config.toml
n_layer = 14
d_model = 640
n_head = 10
n_kv_head = 10
head_dim = 64
d_mlp = 1728
vocab_size = 8192
activation = "geglu"
norm = "rmsnorm"
norm_place = "pre"
norm_eps = 1e-05
positions = "rope"
rope_base = 10000.0
rope_fraction = 1.0
qk_norm = false
attn_scale = 0.125
bias = "none"
tie_embeddings = true
parallel_block = false
init = "normal"
init_std_qkv = 0.0153
init_std_o = 0.0
init_std_up = 0.0153
init_std_down = 0.0
optimizer = "muon_variant"
lr = 0.00937
lr_mult_qkv = 0.7
lr_mult_down = 1.5
beta1 = 0.95
lr_head = 0.0048
grad_clip = 1.0
warmup_steps = 200
schedule = "wsd"
decay_fraction = 0.575
decay_shape = "linear"
final_lr_fraction = 0.0
batch_tokens = 131072
seq_len = 1024
doc_mask = true
train_tokens = 902600000
steps = 6887
dataset = "wikipedia_en"
MLP neurons of a small language model. Each row is named by its layer, matrix (gate and up: input weights) and neuron, and shows model dimensions 304-399. Each number is 50 + 10 x the weight over its row's rms, rounded and kept within 0 to 99. A neuron's up and down rows have the sign that makes its largest values positive.
After each neuron's rows, "fires after" lists the tokens most often just before its 100 highest values on Wikipedia text that the model never trained on. A number after a token or word is its count.

L9.gate579:35 61 44 49 33 39 54 45 53 40 37 40 59 48 63 48 54 49 41 63 35 61 33 32 49 41 74 52 52 63 51 58 54 49 50 63 32 77 53 47 55 55 58 56 32 52 63 53 46 51 39 64 63 36 43 57 48 50 22 42 49 42 63 46 56 56 44 44 32 42 55 50 48 41 60 25 60 39 60 48 60 63 57 59 47 34 49 41 44 44 34 46 43 50 45 51
L9.up579:65 55 67 58 58 61 48 35 63 34 54 60 57 48 43 37 45 52 41 58 51 55 33 61 59 55 35 54 43 42 65 51 49 54 47 63 48 50 63 42 30 47 53 39 32 43 38 49 30 53 55 48 45 39 40 55 61 60 50 50 39 41 48 57 40 63 41 41 70 42 46 66 70 39 37 48 40 26 59 37 60 36 47 40 63 42 38 43 46 33 46 49 42 57 62 34
fires after: "1" 37, "2" 25, "3" 8, "4" 6

L3.gate1714:38 53 34 51 46 53 53 67 53 40 57 51 59 42 59 64 56 54 52 43 57 46 51 44 31 46 65 50 55 52 41 61 52 25 50 49 50 54 56 73 30 40 56 44 39 34 56 38 60 54 52 54 49 50 47 43 45 54 37 68 40 37 22 60 54 63 44 51 61 50 59 59 46 33 51 48 38 51 57 43 53 47 64 59 40 58 61 57 52 59 38 69 47 51 33 66
L3.up1714:40 42 66 42 67 47 64 49 51 52 52 43 37 40 58 54 61 45 66 35 42 54 37 58 53 47 47 58 46 45 35 43 34 52 50 42 42 57 41 57 55 57 52 46 39 36 55 45 43 48 77 48 51 50 58 46 32 45 51 70 69 50 73 48 57 52 65 53 40 49 51 57 64 48 37 61 48 45 62 44 52 43 60 30 39 43 47 52 45 36 55 51 70 56 52 51
fires after: " " 65, " f" 4

L7.gate868:41 66 47 49 59 52 43 52 46 52 40 68 41 33 44 63 50 48 46 48 66 48 55 46 53 69 50 56 68 59 63 49 69 51 61 45 55 57 54 72 55 52 31 58 39 67 56 48 53 69 52 47 63 41 71 46 36 44 48 34 46 53 40 62 54 50 52 46 45 46 64 58 60 29 57 51 50 50 62 52 69 52 59 58 32 43 48 44 51 53 49 50 48 37 31 76
L7.up868:55 50 53 56 53 47 66 47 50 54 43 58 58 54 51 39 52 50 58 55 66 64 57 43 41 50 45 44 50 49 50 63 52 48 54 63 47 52 38 46 50 48 55 53 61 47 43 52 53 55 39 57 55 55 43 45 43 31 47 49 63 55 32 44 47 56 43 24 51 33 41 47 45 33 49 48 48 59 55 49 45 48 49 60 53 43 51 51 50 55 38 60 62 47 44 53
fires after: "\n" 18, "1" 13, " is" 8, "7" 7, "9" 7, " born" 6

L3.gate286:70 43 40 76 55 36 60 69 55 46 57 53 52 36 34 47 59 46 34 47 42 65 67 74 33 53 53 46 50 59 49 53 48 39 51 48 47 53 60 47 68 51 43 50 48 35 52 44 46 51 43 53 33 53 52 68 27 53 53 54 39 51 41 45 45 43 48 61 49 37 36 36 31 61 59 46 49 55 53 54 55 52 57 50 41 42 60 32 49 42 37 71 23 34 55 61
L3.up286:56 34 44 70 59 48 51 62 69 41 44 48 55 43 36 50 62 49 47 53 50 55 57 54 48 56 53 45 38 67 56 40 68 45 62 37 52 47 55 48 58 50 50 45 50 39 60 53 50 52 46 63 33 54 45 67 39 58 56 38 40 43 49 49 50 63 39 52 39 55 42 53 50 63 48 36 41 60 61 62 51 63 59 41 34 62 46 43 49 49 55 51 34 44 55 49
fires after: " " 45, " in" 9, " to" 4

L3.gate1506:67 50 33 37 47 56 62 39 58 50 56 65 54 36 30 45 51 47 59 57 33 43 42 53 37 33 49 48 45 52 44 55 56 53 47 62 65 40 53 36 57 62 48 48 48 34 55 53 60 39 38 57 46 68 54 40 60 58 65 53 49 46 36 30 54 56 56 66 50 52 43 54 34 59 45 41 65 53 45 59 56 49 62 54 55 63 50 43 64 48 53 67 34 38 37 36
L3.up1506:51 44 71 55 40 33 59 39 32 40 53 47 55 66 32 50 56 60 49 64 49 53 54 44 51 35 63 59 37 47 50 51 63 53 49 54 62 45 66 44 45 52 59 44 53 60 37 57 58 42 52 40 37 49 46 53 43 57 57 51 50 68 66 36 43 39 46 45 37 46 51 51 56 46 43 46 70 60 46 50 45 57 58 44 59 58 57 41 50 51 59 51 52 33 42 42
fires after: "9" 67, " " 19, " c" 4

L7.gate10:47 47 66 64 53 53 37 48 41 39 55 51 56 43 54 49 53 45 56 54 37 64 66 57 51 40 35 61 44 60 44 53 64 42 43 50 44 51 47 37 51 49 55 47 46 30 53 54 53 46 60 59 65 45 58 51 53 49 44 51 46 31 55 68 54 46 61 43 58 55 46 35 45 63 35 50 57 68 42 60 41 38 56 54 48 64 44 39 63 61 55 49 69 66 57 68
L7.up10:66 54 57 58 61 51 40 47 33 48 43 66 52 55 55 49 55 42 52 24 45 43 45 31 26 46 47 57 47 32 25 64 58 57 34 66 50 63 59 56 55 51 51 44 56 31 40 63 61 53 65 50 39 40 38 29 53 56 58 49 62 34 52 42 46 57 62 55 66 72 35 49 53 40 48 43 57 69 46 37 42 49 42 55 45 54 59 55 69 32 54 53 60 49 47 40
fires after: "1" 18, " " 18, "0" 15, "2" 13, "4" 8, "9" 4

L7.gate1569:22 61 39 50 49 63 44 52 53 74 48 46 54 43 34 60 55 41 54 33 45 48 60 21 49 53 49 37 39 48 47 46 38 32 51 55 43 50 58 53 53 49 52 51 79 51 50 49 49 63 47 48 36 42 53 47 49 52 34 69 46 62 39 44 55 53 58 51 41 55 51 57 29 51 55 58 48 60 27 48 52 26 59 52 50 50 51 50 43 38 49 61 41 61 31 64
L7.up1569:52 39 42 48 41 51 56 55 53 46 45 51 53 57 55 51 54 51 60 32 38 48 41 57 63 57 42 50 42 59 59 50 48 46 54 59 55 56 38 39 60 50 55 34 59 59 57 34 63 43 44 47 60 48 69 34 57 53 46 55 32 65 43 63 53 53 68 65 46 47 48 40 53 38 58 72 32 52 51 48 64 38 52 45 59 37 66 37 64 49 51 52 48 40 43 44
fires after: " |" 23, "0" 18, "2" 16, "1" 10

L3.gate1690:43 34 53 41 62 62 55 52 48 46 79 42 64 37 45 51 48 41 60 68 52 65 43 52 43 43 48 66 52 53 76 45 42 42 43 52 55 38 43 57 68 65 45 52 64 56 50 47 67 44 41 47 44 24 53 47 58 29 50 54 52 50 61 40 43 41 47 45 52 65 48 44 45 51 42 51 56 56 46 59 51 60 46 33 55 44 57 72 43 43 50 44 38 52 58 36
L3.up1690:63 66 76 33 44 37 61 57 46 17 49 50 50 67 43 65 44 58 63 57 65 67 60 45 58 55 24 54 39 55 49 39 53 46 71 57 69 53 59 40 48 65 53 59 58 42 54 37 42 51 44 37 51 41 52 39 44 55 64 36 45 52 40 52 42 61 61 53 43 58 63 58 34 53 49 59 63 58 32 39 46 64 48 52 61 48 29 50 50 48 53 54 53 35 42 31
fires after: "," 41, "0" 17, "2" 8, "3" 8, "9" 6, "5" 6

L3.gate762:58 71 26 38 48 28 65 41 60 36 32 37 51 49 46 43 31 35 57 46 43 46 45 56 60 66 42 59 66 41 61 58 77 67 66 51 49 44 43 50 61 65 45 34 46 21 50 45 66 35 50 64 69 57 39 66 50 44 72 35 49 35 65 37 46 76 43 58 46 52 73 60 49 53 43 33 52 44 54 53 55 49 43 59 44 46 53 35 47 48 44 52 58 52 54 49
L3.up762:42 58 55 41 49 37 56 22 45 47 51 37 52 56 39 44 46 63 45 45 48 57 42 39 53 55 49 47 39 34 48 57 72 38 53 60 46 63 27 53 30 46 42 28 45 36 47 52 59 34 44 58 44 48 41 59 44 36 53 39 67 38 57 44 39 60 67 48 46 47 58 65 59 72 43 39 42 34 60 53 46 31 41 54 57 66 43 32 60 53 31 51 62 66 48 43
fires after: "8" 64, " " 13, "5" 5

L3.gate80:55 55 39 53 60 42 55 57 53 56 46 52 51 41 43 47 39 52 52 42 52 30 45 48 58 49 49 70 38 51 74 53 43 61 55 49 60 41 56 52 52 42 53 50 40 41 54 51 52 52 49 47 54 39 46 37 51 45 56 60 54 49 59 55 49 46 31 41 52 29 57 57 40 82 51 54 48 61 61 33 39 48 50 41 55 53 64 50 38 63 59 58 47 41 64 46
L3.up80:55 49 44 49 53 37 62 45 49 72 56 50 45 26 39 50 53 51 61 52 42 51 37 35 46 54 39 53 54 37 70 51 40 49 47 45 62 45 30 54 33 29 58 38 41 38 37 40 56 68 38 36 59 50 45 58 47 43 60 58 56 48 52 41 43 26 50 54 50 42 59 59 44 61 44 44 38 47 53 43 45 49 36 45 74 57 39 52 49 53 58 48 35 47 50 36
fires after: "0" 66, "9" 34

L9.gate760:59 44 52 44 72 75 41 61 38 42 43 40 39 63 49 49 47 38 45 65 68 48 55 66 45 62 45 74 53 68 53 37 33 45 49 46 29 39 63 52 44 47 40 55 59 30 46 55 58 39 50 54 68 57 56 54 68 47 35 53 51 47 57 42 43 57 70 52 49 58 48 53 66 39 59 51 21 58 58 49 43 40 47 57 42 53 51 50 50 36 43 49 60 47 55 33
L9.up760:48 51 64 38 44 58 44 55 64 49 61 43 42 63 53 28 67 69 43 47 58 47 56 49 36 56 47 71 43 41 65 54 35 55 37 43 60 56 31 46 37 56 48 57 62 62 51 53 50 41 45 45 39 38 53 46 52 70 48 57 50 45 27 48 45 55 55 59 50 63 49 55 32 67 59 55 56 29 37 46 67 38 35 57 50 31 32 45 52 53 42 40 53 57 63 51
fires after: "'" 19, " of" 19, "5" 6, "6" 6

L3.gate719:36 42 50 39 64 47 42 37 39 59 67 78 60 54 50 55 67 45 48 39 61 52 65 53 57 45 43 58 45 48 43 49 39 56 46 52 58 55 58 49 71 51 40 51 34 64 20 48 43 40 66 60 53 68 54 57 46 49 52 62 44 65 53 46 49 61 37 41 35 71 43 56 65 47 58 35 66 44 44 48 59 56 40 50 55 40 64 59 51 35 44 48 44 60 46 54
L3.up719:53 66 50 60 59 42 66 47 26 65 60 58 30 52 31 45 65 46 59 61 45 71 42 64 54 60 50 60 48 37 74 50 58 42 52 76 60 40 56 41 56 63 70 62 52 39 41 51 60 35 54 49 57 52 60 49 50 60 47 34 63 72 51 51 57 57 41 31 43 66 51 35 54 53 49 44 69 44 47 49 58 48 54 57 64 49 45 48 41 51 66 46 37 44 61 71
fires after: " the" 30, "ne" 12, " The" 8, " a" 6, "The" 5

L9.gate1115:44 51 42 47 51 52 36 62 45 42 64 54 45 53 35 50 56 53 62 56 58 57 56 61 30 61 46 54 60 47 64 41 51 50 52 40 41 51 56 64 39 51 61 60 38 41 51 51 52 43 61 56 50 37 61 57 38 61 60 69 56 55 51 61 45 49 51 67 42 30 42 55 60 76 52 77 58 58 38 52 62 48 39 47 67 44 45 62 44 33 63 47 51 44 48 43
L9.up1115:48 54 65 38 56 54 49 36 44 66 49 52 62 40 43 50 39 54 35 48 46 40 59 64 50 52 58 53 59 51 37 60 34 58 65 53 51 52 62 51 52 42 34 44 52 71 51 48 47 43 57 39 64 48 33 56 44 55 52 45 71 51 40 60 72 49 36 42 52 48 47 37 45 48 34 60 51 50 53 57 48 40 47 45 40 35 42 38 56 58 39 41 66 60 56 44
fires after: "9" 16, "0" 14, "1" 13, "2" 13, "3" 5, "–" 4

L3.gate668:55 64 56 64 40 38 71 48 57 51 44 46 56 41 49 35 40 59 56 45 53 41 63 50 53 21 52 53 34 52 48 57 38 46 56 66 48 47 63 42 47 49 45 68 53 40 55 54 63 64 44 72 42 51 51 57 37 45 56 55 31 38 66 67 40 66 64 46 64 36 35 43 26 54 41 37 51 55 47 36 48 52 46 53 71 51 64 47 62 34 63 56 46 59 63 41
L3.up668:49 63 64 50 46 41 40 51 54 37 59 47 48 46 33 31 65 59 47 46 49 45 48 60 45 59 47 53 43 46 49 33 57 67 45 49 42 34 60 40 50 63 46 53 44 44 48 54 52 49 47 53 38 57 47 63 57 52 52 47 67 38 49 45 59 55 58 41 32 47 59 44 52 44 53 36 55 50 47 42 69 55 54 38 53 39 46 37 46 33 44 73 43 48 39 47
fires after: "4" 15, "0" 13, "7" 13, "5" 11, "1" 11, "3" 9

L9.gate232:58 37 55 50 52 46 51 40 53 43 49 30 41 50 45 54 30 62 48 58 66 41 59 54 49 53 63 56 49 61 60 34 43 62 63 61 56 43 42 58 54 47 37 65 40 34 51 49 62 58 51 29 52 61 51 53 51 62 62 59 42 54 69 40 45 45 46 58 48 60 32 52 58 61 48 50 44 47 57 49 39 43 50 42 55 62 66 61 44 44 52 45 59 44 57 61
L9.up232:41 74 40 50 64 45 43 52 35 59 41 44 45 49 55 56 52 62 35 45 64 56 66 48 49 48 48 63 47 54 48 52 56 54 43 76 52 33 50 47 36 41 65 49 55 68 57 50 49 48 60 39 34 46 59 38 46 54 66 58 34 32 46 52 57 52 67 39 52 61 50 60 66 29 42 40 66 50 59 38 50 48 34 45 51 57 56 36 36 41 52 47 46 49 46 38
fires after: "'" 46, " of" 8, " with" 5, " and" 4

L3.gate120:65 61 48 47 56 47 58 52 61 53 61 46 59 44 62 42 66 46 49 30 34 49 72 55 58 53 54 39 53 68 58 65 56 45 72 56 62 42 59 44 44 40 58 42 71 56 46 40 49 55 54 40 62 57 53 50 41 54 43 43 59 48 40 61 60 47 44 51 33 41 38 54 38 69 46 51 44 67 59 44 38 45 48 39 53 58 57 60 55 52 26 31 63 51 60 55
L3.up120:60 42 45 50 39 43 42 49 53 40 60 46 61 44 55 21 31 57 46 68 39 65 47 42 51 37 52 60 40 50 63 48 71 45 34 44 39 31 56 45 53 43 64 52 46 60 39 57 60 55 52 45 48 42 44 34 56 54 68 60 55 53 63 41 47 49 37 63 45 47 27 65 42 40 53 34 64 60 40 44 58 48 63 54 46 38 50 41 50 37 57 50 47 50 37 67
fires after: "'" 17, "-" 16, " (" 12, " re" 11, " \"" 9, " un" 4

L3.gate234:41 56 37 47 30 50 69 47 42 50 60 53 46 36 30 54 52 50 62 37 44 49 61 40 54 35 38 41 46 36 61 61 58 45 77 37 54 41 34 47 40 41 66 48 47 54 49 66 58 39 38 48 65 65 45 60 37 66 41 48 41 37 45 62 53 37 46 46 62 45 60 55 38 59 46 54 49 60 37 41 65 55 47 42 38 74 43 70 56 42 30 41 49 46 53 55
L3.up234:39 53 59 65 35 60 58 50 67 53 56 37 53 59 68 45 60 35 62 51 30 47 25 49 56 60 60 48 37 38 37 53 56 32 49 57 53 40 56 54 22 48 45 55 41 55 38 45 30 64 49 58 50 41 48 51 55 41 65 51 44 48 54 51 52 40 52 51 46 57 57 31 48 52 56 47 47 62 67 66 52 58 41 40 48 49 51 44 44 60 61 50 55 63 39 77
fires after: " " 50, " \"" 15, "-" 13, " (" 11, " re" 6

L3.gate293:78 51 56 50 53 31 49 43 42 50 67 46 73 34 35 50 47 59 52 37 56 41 51 48 51 44 51 52 50 49 55 50 60 32 47 42 48 60 43 32 53 36 44 64 47 31 57 36 67 53 46 53 61 52 47 62 58 57 46 28 41 57 46 34 31 35 28 49 55 52 53 50 44 61 46 49 40 48 35 47 40 52 65 42 49 56 63 31 44 50 76 46 52 66 52 53
L3.up293:54 41 56 40 36 50 47 63 44 62 53 61 37 34 61 75 39 46 59 55 54 50 41 49 59 37 44 53 23 51 64 71 45 53 48 67 58 30 44 51 46 48 84 49 47 56 34 56 55 34 54 50 63 50 56 29 49 56 54 46 49 38 47 64 47 59 50 60 43 70 31 55 52 66 37 61 57 69 76 46 56 57 45 42 57 56 26 39 68 57 48 64 52 42 39 51
fires after: "9" 60, " imp" 9, "0" 5

L3.gate222:60 40 51 43 58 43 48 44 69 55 52 54 63 63 61 49 66 64 46 44 56 34 60 41 49 69 36 45 51 46 59 52 54 50 42 60 41 41 47 70 43 29 39 35 49 51 35 65 56 50 53 49 61 54 34 31 45 55 56 41 58 37 52 58 43 44 49 41 52 55 50 56 57 42 61 51 51 51 61 53 46 35 43 43 51 52 59 57 46 34 47 41 58 47 44 40
L3.up222:69 36 43 53 66 60 54 47 71 53 53 38 46 49 57 42 60 57 43 60 42 42 43 41 67 39 43 65 42 44 55 45 58 44 44 46 47 41 33 47 40 38 53 60 49 36 45 53 34 56 67 51 59 52 64 60 58 57 59 47 53 53 52 56 48 57 48 47 46 65 50 57 67 34 32 42 37 38 59 39 58 49 60 24 57 61 57 37 46 25 48 58 71 48 45 65
fires after: " " 69, " (" 6, "," 6

L7.gate270:45 59 61 41 38 53 52 48 50 58 44 56 32 45 42 46 51 52 38 58 33 55 57 58 38 68 45 60 52 55 60 66 47 38 54 34 22 61 63 37 49 77 79 49 54 40 43 43 67 47 41 55 47 50 50 55 41 49 75 62 50 54 62 46 59 46 45 63 73 46 53 51 35 66 47 48 39 52 47 30 36 38 50 58 58 44 53 38 57 42 69 57 61 56 37 54
L7.up270:42 62 47 59 49 55 40 30 61 54 29 55 51 39 41 57 44 54 58 52 43 67 62 67 50 64 37 41 32 43 62 58 48 48 50 46 46 35 27 26 60 63 36 42 41 43 59 58 58 34 45 52 59 60 50 52 61 39 48 36 27 73 56 56 57 47 30 39 56 45 48 33 47 37 43 50 40 75 33 43 36 53 54 51 57 56 53 49 53 60 38 57 61 31 50 39
fires after: " |" 27, "2" 11, "0" 11, "4" 9, "8" 7, "1" 7

L3.gate23:63 67 37 57 67 48 54 55 41 47 34 62 49 31 40 42 71 56 37 55 55 38 68 54 50 49 59 47 39 61 41 50 59 49 56 45 55 30 64 39 45 48 57 55 49 52 35 36 54 44 53 60 69 36 46 31 46 54 35 53 56 38 77 59 53 55 50 53 55 53 38 58 40 58 61 33 37 54 45 36 55 53 47 47 48 42 49 59 73 46 55 33 45 51 62 45
L3.up23:57 46 61 35 45 53 49 48 50 52 60 49 64 28 50 42 45 63 47 55 47 49 51 59 41 46 33 69 45 79 55 45 48 48 41 64 63 67 45 55 33 28 52 48 55 57 48 56 51 55 36 38 42 44 50 55 39 57 32 54 48 45 47 46 54 47 55 53 61 44 59 48 34 73 62 51 64 57 58 49 56 62 43 39 60 48 46 57 58 51 38 39 60 48 56 47
fires after: "3" 15, "5" 14, "1" 12, "0" 11, "4" 11, "6" 10

L3.gate395:57 30 62 47 63 45 31 51 59 54 46 23 71 32 51 40 41 52 57 58 41 75 44 47 51 32 59 49 68 58 44 43 55 54 55 64 52 49 62 47 60 57 61 67 30 43 49 47 56 39 51 66 64 46 61 38 36 56 50 37 49 49 51 45 45 39 39 59 40 47 51 45 64 48 47 54 52 39 58 64 46 57 66 43 41 64 44 60 42 62 53 34 57 72 46 57
L3.up395:55 47 56 40 45 63 66 37 42 60 44 42 37 48 65 59 40 67 48 44 57 52 52 39 26 63 44 41 44 53 60 54 36 49 35 39 39 56 52 50 50 53 40 52 59 68 36 51 41 46 64 50 50 69 41 52 46 64 47 52 50 50 60 49 39 54 49 43 39 53 49 46 30 61 39 38 56 39 58 59 71 54 46 33 45 48 65 43 51 48 34 40 38 56 40 59
fires after: "0" 27, "," 24, " to" 6, "s" 5, "ic" 4

L9.gate1071:43 64 60 36 46 63 49 42 42 36 59 40 49 50 52 42 44 51 47 42 63 68 44 47 54 45 49 60 58 50 53 50 55 45 53 37 65 50 41 49 58 35 55 59 50 51 64 45 53 38 65 56 59 51 52 44 32 48 55 43 41 30 41 42 54 49 47 59 38 50 39 61 31 47 43 29 49 39 57 38 35 53 49 30 57 56 43 57 40 36 71 54 65 48 52 58
L9.up1071:46 64 62 56 62 31 35 38 54 45 58 53 36 52 42 58 51 41 59 53 47 74 64 54 58 60 57 62 59 51 39 58 41 46 63 60 47 43 47 54 52 45 62 70 64 52 51 37 53 51 55 51 68 47 42 44 57 50 60 42 49 41 45 53 54 67 47 53 25 59 26 56 37 57 46 53 65 32 41 41 42 42 58 37 68 45 51 43 46 48 46 56 60 33 47 37
fires after: "0" 14, "2" 12, "4" 11, "3" 10, "8" 7, "5" 6

L3.gate717:61 65 54 47 62 50 42 47 47 43 50 60 59 42 42 50 73 66 35 63 52 63 46 54 79 54 51 57 37 61 57 44 67 43 48 49 50 42 51 43 60 41 70 39 65 51 57 50 69 59 38 49 44 55 50 45 38 48 49 36 26 46 65 41 57 43 44 50 56 50 35 46 47 64 61 45 33 61 62 33 42 56 47 59 54 60 44 47 62 46 57 38 46 47 52 58
L3.up717:63 70 52 35 48 46 44 38 51 40 44 45 62 42 46 49 66 58 40 70 46 51 64 49 81 49 50 52 36 59 40 54 53 55 45 31 53 43 55 37 60 48 54 43 54 45 51 48 54 62 44 48 57 51 45 61 40 40 45 40 43 58 71 68 47 40 41 57 48 43 45 48 40 56 53 41 54 55 58 32 42 52 51 41 47 54 54 48 57 41 53 32 56 54 60 39
fires after: "0" 20, "5" 9, "7" 8, "3" 8, "6" 7

L3.gate52:62 29 59 44 56 65 60 35 45 60 46 34 33 63 55 21 53 56 53 44 70 32 40 66 55 51 55 36 43 39 53 45 40 46 46 48 44 38 41 64 65 39 42 62 60 33 47 60 47 52 46 61 54 55 56 54 34 69 59 62 38 45 32 76 58 53 46 45 52 43 31 46 56 54 46 48 37 73 58 30 42 56 63 47 57 56 63 53 56 51 39 55 56 57 44 43
L3.up52:71 45 53 44 42 63 55 53 31 59 54 51 37 54 40 39 62 42 57 52 45 58 41 49 38 42 48 56 48 45 59 50 49 48 51 34 48 38 59 61 39 40 38 61 54 48 41 52 46 49 64 61 58 71 48 67 54 64 46 33 69 50 50 47 43 50 48 49 36 31 49 42 58 39 49 53 42 58 43 46 49 36 42 51 55 50 64 52 53 39 70 52 47 50 46 59
fires after: " " 100

L9.gate9:32 30 44 44 46 39 35 42 62 51 38 63 43 48 38 37 44 62 48 33 60 46 65 43 42 40 55 38 64 32 35 46 44 40 47 54 55 46 50 37 64 45 53 51 42 29 56 50 55 39 54 47 58 48 67 49 51 65 54 49 50 48 47 25 41 63 38 57 69 48 56 57 62 53 52 52 69 48 45 66 34 61 49 53 40 65 59 62 43 41 47 36 55 59 41 41
L9.up9:51 62 47 64 55 64 67 33 50 37 62 32 47 59 61 30 54 56 56 59 58 47 41 45 38 44 60 50 47 60 47 23 55 74 64 55 45 48 50 52 42 27 52 35 39 55 45 59 54 53 59 35 63 33 39 57 54 46 43 48 42 52 54 49 48 33 62 45 38 29 45 61 55 47 52 58 43 46 49 54 64 50 63 50 32 56 66 46 47 37 55 42 36 47 67 39
fires after: " the" 62, "The" 8, " The" 7, " " 6

L3.gate820:50 61 32 44 62 48 47 45 24 52 63 71 58 44 49 75 68 42 56 53 41 43 61 30 51 34 50 49 38 49 40 48 47 45 46 53 59 33 36 31 48 51 54 59 52 58 28 59 59 51 57 56 54 67 40 62 49 54 53 55 54 52 60 38 59 40 51 52 29 58 43 48 53 65 65 31 52 42 43 44 43 55 29 73 21 46 40 46 56 38 52 36 50 57 23 44
L3.up820:34 54 49 57 30 60 46 44 47 46 68 38 61 60 44 41 56 36 38 64 63 55 48 47 59 41 34 38 55 45 47 47 56 45 45 50 65 60 63 28 52 72 42 41 58 58 38 60 70 55 34 35 56 55 51 56 48 49 70 45 68 47 57 57 45 57 66 66 59 64 44 60 55 38 39 43 45 44 50 56 47 47 47 60 66 39 59 45 54 20 64 69 67 54 47 51
fires after: " his" 29, " the" 16, "s" 7, "-" 7, " her" 6, " a" 4

L9.gate520:47 53 62 45 32 49 64 63 52 46 40 30 54 41 40 34 36 48 67 48 52 41 71 37 40 41 43 63 53 37 40 49 45 32 49 44 62 61 63 48 39 53 59 30 47 45 42 37 58 46 58 52 56 66 70 68 53 43 81 57 38 58 76 49 44 55 60 46 52 51 54 49 48 52 46 46 56 66 36 49 45 37 54 71 54 45 65 64 53 65 71 55 47 52 53 59
L9.up520:49 45 58 62 49 61 41 40 57 50 43 40 52 61 57 53 34 39 54 54 57 48 40 64 52 56 57 49 54 36 37 51 71 57 56 41 63 45 49 28 34 60 57 45 53 53 53 47 66 52 61 42 31 56 65 50 65 40 44 55 51 58 65 54 44 58 42 62 62 57 50 40 43 59 50 37 49 60 53 48 50 52 50 57 32 59 56 65 42 42 41 55 59 54 36 37
fires after: "N" 13, "8" 12, "9" 11, " ISBN" 7, "4" 7

L9.gate1095:65 56 57 54 56 34 45 53 61 60 39 43 47 44 47 47 52 50 58 45 41 68 57 45 45 40 39 52 54 47 66 49 44 57 60 36 52 54 51 52 47 57 59 41 42 56 63 43 67 50 40 56 29 52 55 52 47 46 45 51 52 49 55 61 27 49 60 55 68 44 40 63 39 36 44 55 47 39 64 53 54 35 53 47 43 52 31 51 48 28 30 41 67 56 47 54
L9.up1095:43 52 46 44 63 34 33 49 60 66 51 45 48 51 56 42 47 50 51 71 39 25 45 62 51 38 55 59 49 46 60 52 59 57 61 53 51 59 41 44 35 78 54 53 35 75 63 46 45 45 62 40 43 38 54 63 62 48 48 48 53 50 50 61 65 47 39 46 47 53 66 51 60 51 62 27 56 37 46 40 47 40 28 28 33 49 43 44 49 47 36 49 38 64 54 40
fires after: "1" 15, "-" 13, "0" 13, " F" 8, "5" 5, "6" 5

L9.gate1279:57 56 44 49 46 51 70 38 51 50 58 48 69 40 64 60 56 52 49 47 51 33 45 54 60 37 39 42 35 51 42 37 46 58 52 54 52 53 55 44 56 55 53 65 52 47 35 54 54 58 67 50 45 72 54 40 61 56 66 46 43 44 57 45 52 65 58 46 60 43 38 66 49 56 58 55 58 40 43 39 47 61 60 58 47 62 53 45 44 47 43 62 66 50 38 42
L9.up1279:62 36 67 40 57 52 58 57 75 48 42 53 59 53 46 53 42 41 51 54 58 53 67 54 66 32 49 54 35 56 52 33 48 48 50 49 51 41 60 50 52 37 39 49 47 52 57 45 56 49 58 55 53 61 55 47 43 36 50 43 60 65 39 50 37 51 52 56 59 51 40 57 45 53 76 61 59 48 36 53 51 48 62 53 60 58 50 48 56 51 40 53 45 55 46 50
fires after: "." 23, " \"" 8, "'" 8, " " 7, "==" 6, " Re" 5

L3.gate1094:29 50 52 44 49 53 54 39 54 48 54 53 66 17 63 49 45 55 62 51 61 46 60 49 57 63 49 64 41 55 33 46 48 55 47 74 45 32 53 53 46 51 26 50 61 45 61 49 50 59 48 40 57 62 54 42 36 45 47 45 50 45 58 65 40 57 44 61 45 53 55 52 32 50 38 39 42 60 45 42 39 61 41 43 55 32 62 43 57 32 42 42 58 24 43 57
L3.up1094:61 56 45 51 45 39 62 31 51 50 48 58 57 67 37 53 57 56 49 56 54 56 70 59 62 47 64 59 35 54 34 65 51 36 58 45 71 40 65 47 56 48 39 56 53 36 50 35 65 70 39 56 40 53 64 69 37 55 27 44 46 57 46 50 59 54 58 47 38 37 60 57 48 34 43 40 51 48 59 47 39 70 62 60 47 50 58 49 42 29 57 43 45 32 76 38
fires after: "1" 15, "7" 14, "3" 12, "0" 12

L3.gate1578:55 52 61 40 41 43 64 44 59 55 51 56 47 54 36 54 68 55 22 33 49 41 55 52 55 45 61 57 55 65 55 49 50 63 63 39 56 60 52 44 61 53 46 83 81 48 55 49 49 58 45 62 40 61 58 49 29 70 47 58 44 55 49 46 51 62 49 49 65 58 33 49 35 59 53 58 49 52 46 45 55 30 54 39 56 40 59 57 53 53 60 64 33 48 59 49
L3.up1578:74 53 39 55 54 40 45 42 54 47 48 63 46 35 47 42 58 29 46 46 55 30 59 44 30 46 38 66 60 56 57 49 55 53 54 56 68 47 50 45 24 64 42 52 66 51 38 47 54 37 55 43 62 49 33 60 72 59 44 34 47 54 35 72 58 59 52 29 48 39 36 49 59 56 53 58 41 52 60 42 36 46 48 34 59 46 47 49 59 59 37 53 44 46 48 52
fires after: "9" 43, "0" 29, "1" 23, "2" 4